Part of a small language model's weights: normalized queries and keys, a variant of Adam for these matrices.
MLP neurons of a small language model. Each row is named by its layer, matrix (gate and up: input weights; down: output weights) and neuron, and shows model dimensions 0-191. Each number is 128 + 24 x the weight over its row's rms, rounded and kept within 0 to 255. Numbers have three digits each. A neuron's up and down rows have the sign that makes its largest values positive.
After each neuron's rows, "fires after" lists the tokens most often just before its 100 highest values on Wikipedia text that the model never trained on.

L4.gate47:109139104135111118135149122154107147140172115129153148150131156151159106120107117131124129118119135127155119116116118122137154146169133120161155093124160143120081144155176083097125120144099148125142128124101113129147126131153148191155144130152138128108096144116161135103118093119113099130105136111133135110143137142155148179119179083155115175102160113046178136172127133099117099151145111119084113139154113085102158101164115126128125084143124118150156119103109119113135110175172132112127124141155146099138136115151100097179103125145128174078142140114119091160138145139095136166
L4.up47:153099106162111117143126147146101103137125124122116123087108134108125169111140122158159097145156138191097104104119120085102146173161131141179118140105121102083112107166129098135110101131117185130143121116119160105113127121148180167167159182139097154136150104116138143152108136140099172134161132127131142117107152165134104125120127129146109117157136189103166121139144130124101145084144115128116108142095127110143139141165150156100112084156057101121149133177122135103111102155107117121121087141113122139151141113113116101130141132138117132140137121147088127130093085145089143094
L4.down47:149113179132122143133098084119127089114092140109108145172131080122151159137141130130096146107108108137127121179123129175074128093134114146155136129098137114182130088144128147103129132101168116160116101130121121140160132161119124064092064134109166133141090155126081118084113117163134104136112137150155101130114152171113147127141113119132148170125124107135124104117125136122176132118082124113140154117146161150132129088099146107159159165147189120130106153110126151126107147096130118130153127111121145142099104142138121105098119148127132116134139123092163148088137156088157153165
fires after: ",", " March", ".", " April", " December", " January"

L9.gate57:106139118127158138136098135121148131130108149136071129151117072107123166084132119099153122122140132139109133084151144119087146146133139163110108084106183151171097123137145117132084100149127132086104138119157092117171144119118126093113114165137146155098143113121126077134086120100132162117108170088128129087114153182153171163139142096141165114143118125125086117156125153119117121141150133107128137088088120150126133155136107106142119121114138059118151158116143158129105126174165116156140102122141156117083105121140116105126125118135099130118175085137138130131120094172151117147
L9.up57:124147126126130161162115110142181120129105132153110120130100134132150111093101132103092131145076140110141135088159149138117135126122115123132104144120151148133169173135127143111135112128122163157136134179140124148124113132179140123158112118147125175158110087129153106124129159079128149133106157124111108100117118135102124141157146098140182137107079102109135118132152129164072142126114143167176145135180150159149102104129170148106130163121073102135136168147132106123132126134104149158153206148088154179081151131141177107123149125112119090122135109112131126147140095115131127133
L9.down57:111165126124110117108106143117118144140108106129000129118132132138135111131116159105127123144156115135125137122138089132117139143129094135114120137127109155145118132111147135128130119131152104103118130134098116123153139135117136097156164120127103136128131115110141065117120115143126134104115118113116139095150157129135136137120147092137142138125146151156103146131128145155127107132129138154139140119107145111113110144101112133146155141120140142116139129121145135114120139158120123131139151124158163129094118141097096130106114125143099138130141025140112130153100129165111105129
fires after: " the", " of", " |", " as", " for", " a"

L5.gate192:159101120146128138152155126097135131131124110107186133113145130150147140142067108103111125105166137134131105097172112145098141076127107147098124095172120118110149146116129135116101115146185152125110102176142113116102107118118119119097123110106082150117073122122160137145157151156197158111119142130101107099122111160123168127146165109121144108134131152105128145169125119144078150116140144106099135164103123160104137117124099109132118093137150116099151117152080110111153125151131106200134109088092132132096106131168160081160096142142121148137150142142122117139100143115099114124
L5.up192:181102094143157123150130120154092079112124110081162120143123153123184137142151134168131081120110145126124127141149096123168170127162113125125117143123132147107142126071088112114133114087180125133072140129125114115137164161148121117130128109124115113150083100182114132099152129127134137142129131131139106112068171173165144114107165143121141126151108107086098092135098137148087151111120154131136163110072141133157102116186112082143123135163136114115130115117120141146101092156120139130121115088114145113118140154134103084125081123114111127115134130159098124125147123101125124142
L5.down192:115103104103085119130137127152136112131095160079083101135122133127124093126106081108129109168109132131135094085139180100104126123108164125141101108120167097128121128115119118167143131134130140133134150175138135138121122143111127106097116120128138126149182157077085118136124178136131108134067105114129132104110131161123124165124144145142118101148094120117133119140157122128148107146138137156131199107142178115137159118096167134111171110111128072107110152175149117109141105112138124089133068122153117120127110115129114136149093169151174151149157141151160089094081144134128141132
fires after: ",", " |", " the", " Car", "."

L5.gate318:112155107125082128097120119142122117124094113113137165153159075117120122147114121080113130158124109111088140106155086071103126130131133131116097136162146143149143118100098136105105116070088114089131095106116135107132140100093140127129087157148119119122122076151116127144148114093131138121125107162145118132087101141149120174167145137128142087069149146124116176128182158121089134131086098124136135071115122132085151146142156112111139126114156105143135112103114133114155184091119108152109147082172165106133118114141138117133129126115151150125155105115147130123127158113122083161
L5.up318:102138127130113135106126140082128132096067084140146158139146118093131131140063102114107089090117113132120131106140094101110141111103124176129111125136164119104121118117133119117072121107161173120108096142118139094127160126092093108128132116155162143107130143115104107147156122095151130139190128117140160095131091153126122125124160126101151088119141133120142151104172132134081158145079135139124160118106129081134138120159165117114142117119147127144147145117119197133102125111105108140134106095095111134152124118140140152136131107087164172165181108148088137095109127131083143152
L5.down318:087127071126143094127160088122121113114129153115122121043115137147167134132150097130159128127146129106117105117111184184135109146114145097129128125112136096111115134114104117132105153117122114100169136110134129162121152129161101126125118118115141104159149132126075116128136165137128129142109131121115133199125148125110115131151087120114085147198135130166108136108127080105143093138126120132149150187098114144146075134104102183127120114140107143134128135118145141151155158118181117136116098102133128127125111160122111109101088151127122145122075123158147091137099093111112158095
fires after: " |", "|", " the", " of", "-", " "

L3.gate502:187094107163126131165149089144099122134115129149134167159124131102109117112091188127097051115116134156156172119126130160111147141128134122114117124148098137140146108135166135086099154145117115073102165110121122100157138112081128152070119149132116126110112156143095101125112095147152127114169119144098124145101119129134175111163103127113102131107167101113123152118116116206155110128150101108121128121132119161117166144135151124145135133132144094158109087136163115131116125113120147162103137083136161104145103089113137143148123098111124125092114086142142109097119119135154121141
L3.up502:155142117098138118103101113134136157119128125149167142067142129158152159148087177096127130090134170158112160104111148064144144127152127112135151120143148147169137104142106123133164112120141162100113156122163096111148116178121067153105136168113113131138131122083136154122123156106139086122129110091115113135104115107153122065138128112155094122117091134115130164102159170163126113141112100156174139151170108150115130168167140143132141139149110122139137129087129122106133129133144145041144160130115138119143107120120109111148151132107138135147118140113096089135144125128151129170
L3.down502:136093156126126138141144098119139144109133131127091135151092159091127139121117112143099168109131131111169137143124118191106124127121098170105095161129095161125104155083105110142115133148140116178106104092091146138119140117175132140120121085138115128124131108179172115115126155094134103138090129171145163111158093169095090134085113125097151131141140111086156089153119132145124095133139120124137116139050144103180113108156110102097113125110111149140109111112125126125135147105143109142132107150127101120063131144157149140114128135139137131095142157122169177097116150156095142136
fires after: "\n", "am", "al", " |"

L4.gate221:127144089162151086152137139138129156128114167098150152182157123126141073159133204120131119116147179100150170082144107106136122154131149125120135143182152135163129107142108153090125101074125076090162115141118138145146138128119151139095121150150121180116155126136086100161104124131119123107161135128124116143123132136171138138137106123103123128131141107088151140099148147106098092140118132082136114119116126109119103137153135137124125174140129120116098159125114111155110129097122123129119110109106147149154075113145140137163123156134056135097093110101110119120098121115109072138
L4.up221:104118137091090130103137138124164118137137118124144153080182099133145153185124159142133076086101154158144124131106172087076106119099098129110124139105120125131156104126115154059143155173171095093107125133149146080135142156122143148108136135129136129146170120129078122125155148139115122158153139121128131147178121148126164098193101125105158172144130121171123127097115158106097120143119109116112111144138128136109104159100093124117127103122129122140126089189148104116108119102123112137132122119107182113114116135094144126134115116141133159129153131086162129136109145129122108093
L4.down221:136118136140135112155124130109124131142120112145098091160115141158101146141100137092106120112118158162114121152149159199153106116144132159093103119143087139125104129138102134123129132124124123160134139111117108150111150114120129155132137132164125088082102117121127159117094101163166121134115128139144143089127082171145123164096163065108118179124133140082167094158094094122119142104134135106159124110108134084160120147113108145126119150140082158123112126146134156125173106104141139104132133171125185101142137127144125155153155073094166137089143168157162092146149121132159143160
fires after: "\n", "st"

L8.gate125:106150115125133137099116118102165115126091172140098114105085121152125150101135107139089118150169113169135114132159119132113094097136135141102093066145114118135148092124167141125122119114145120069119090150139114088171134130149106132143115127137149126114143121065153096117143155132128139102156135129071104118090161109111132124144114145126131053159086128146161139126110157126080151141109151102107141116102125110113166153155131102090165098149147126152148193149165163124119157110124160123105178104132142142146109111173121143128124128132122113106164105111127137131142165148145134115
L8.up125:152121149125107104155109173136128160138129125161126120147088155093118108163130111123167154128142125117123126127146134129130148141164133117137104088121175100160151172106135137081117135093118164151074142149125134133169109070147102100117098140129141162127165129118096112121130117106093161146171125103087149083099096170126168149171118088131143114145101109179169111150157072173133129133110133112111092103102105137114106118190109134139141095141124099132110090143156119107127153127098166120122156126107145151110159107136151090096139136119126127100104108128113148112121135113112112149
L8.down125:124121104115131157111173120149130127101106138117019129103155100151143134108141099117099104137103126142126149121132143108109109103122135151162145118153091125132107132132124136154171118116119130107160086133123134152095115183122143188106134124150119122174113116107135071135136152142115092107092130121142126162112119115129158156087086156168111127134155122144133155120107150125119099126112119131166140128096138105115132121089136146122134111148130135146168155139101162105144078136116091118170141108093103143138101127107096116146113114119110128161114080125218146164100109122142138149
fires after: " of", " and", ",", "ed", " the"

L3.gate43:141140141147086143112111095113116133140108104120153140135125146131170139100124117178074121105081166135131133131091149129069138134084095137123125162151120130093153128130169152112133127127124113126123167128097118151125146095084108156099081126167132104091170143125135111087164119113137115103139148171126120131085129165126175146119148115116137147067163146110115128159071144144098162088126133103104106122122154136151126142101125112127127118127126131126111110094150133119110165148092121146107132122126126162126159107170094124119094180156123140138169126120108095118167097102073114108
L3.up43:138135122146097126098149111100146155114114139141110158146118122099121160155166142126109112144107144090150103124142145129127171126135098093157125100125122130107121136138150188094124104159132099127103127132077145137103176116151119173138115162127117142112159155088116117156174171136111166149096144096123094136119117098137135118137184100151125140159146116150123181162121145129174141088089115097150121125141140120075157163130119173153121108080079106115169139110101099093091117141145100165122113105135116143143070159156153154112093109136129122132149106121114125143140114133097131123
L3.down43:142147149112137142127143126163100124123123133136130108113134121106157121136093116123132134143097158139140073110164137116172106127126133182133080142128110128148102152103116130134128117148145141137141128150119132146173147126095100092113157140088095079146151095171143101119121164111141115066119097136141119108063127101088073073148137126144137140122190155173135152141118131100156139128123165117164137117111109155145110114103096101110114123123171108137141110094131125162125062138119142145113128182129147124096119139137119127143099157100181119130083132116104176143115117110127163112
fires after: " b", " B", ",", ".", "B", " V"

L2.gate411:129149128133143162143130121119151146138089110112184117147185107120097112144140127135119134109075132135158130118161101094095159147135155158158122123139129146121161122172091117091095138100114111079105148118108104099165118154136166138147141103111095181090129157127127154158120119091123122049109110127092155143109125129155137100144152132117138127093125127094149114107133114136069083116129153120118122151119068139143078137114166118125144177130155131125141151093119155113160140171114132115157138120133134124119114102161135123140083143153074162116147124103124120127125146171137140135
L2.up411:107125168105109099093153193144060083109153156134140119103117146146138159122113145136111121115115138105122108103155119103159118140108125124136141146135092099156130160096165148110153141124145155158112111138149127149103131146178123169125079154140108097155120134112101099110125119134147154164158103154124102108123158152127161198151087102158138100143134147161124198129179115130121121111093177101118139144110151112146148141110142102114140111091104159127118114134124138120133104107146133173103184156110128129122178101144129162161160105118126111118121097138116129139104110106124135122
L2.down411:145133119165133181152087107146133139131133164143144168097147086106130119144100144136110141134127129107132131070184109126123100141141150162159116113139124117131125108155121123106106113177135128065102152130136103094165110124123177125168101095128090130105123134141114162154124121121131101103112104155106149150125110136160154168112107113107119151112137135122141064123164104145119123123081113157139139116130073123143098141110146139111133138153154163102162115119148137134145096147122107040140103138075127098132094137135104071146115139106116150138112119136138149153146155168151117142
fires after: "\n"

L8.gate40:129176141143109127180140137134117103076129153145155116138145136120130089126106127172147140128147109110115174141151130110076084116105155121096109155171155160107139134121185100142137154163090117143184156153101125109142122138134122091113134146174149140077099104089146111123123101137099132124149165131111109126118150118140172147155184101135163118096091159135131124118108151156103103101154119076101131147117132109123124118155140152127133107117145106108107169105119146154137142146148131130079122108141126169103127110137126134093139164152102168102146122164105153107130124144076117155
L8.up40:143168136112115095093133180142147098080167109150129136144120139134171127121133148135121119129162126149120117150122133105147113126100108090155142136147134137105088124182134109130114129144098089167137109140123133158153109141174138144163078154141119151119115154147117131144109129131081086138160177152127126102149111117131089132086125092133113144140107129142154122137133123192143154100177128108157134124136128112083148113119123156136149120164104144101097114113143150150188088157155132118142121119112117143143118158153144068183116104153083151143140139121159149071093117108135134094
L8.down40:134079152098149140119127116141117152123072154132116110078138131133112138165141100142132108123086149129204120155130142121141149132140127122129159174124128126156140104098158151143115146103105126124187141163112151092111170141119159125103119131138108122119115117123156123133147126108124168140127066096136154145089120102098139135143140127140182158129113135128120128091137116112162124154134088149116169124141135138171135118166104128171151182082152121109141068127116109104129175118185120164164130155152114123115110131132145142096123175131095082143096109113151160138137123152140121140
fires after: ".", " in", "ing", " In", ",", "k"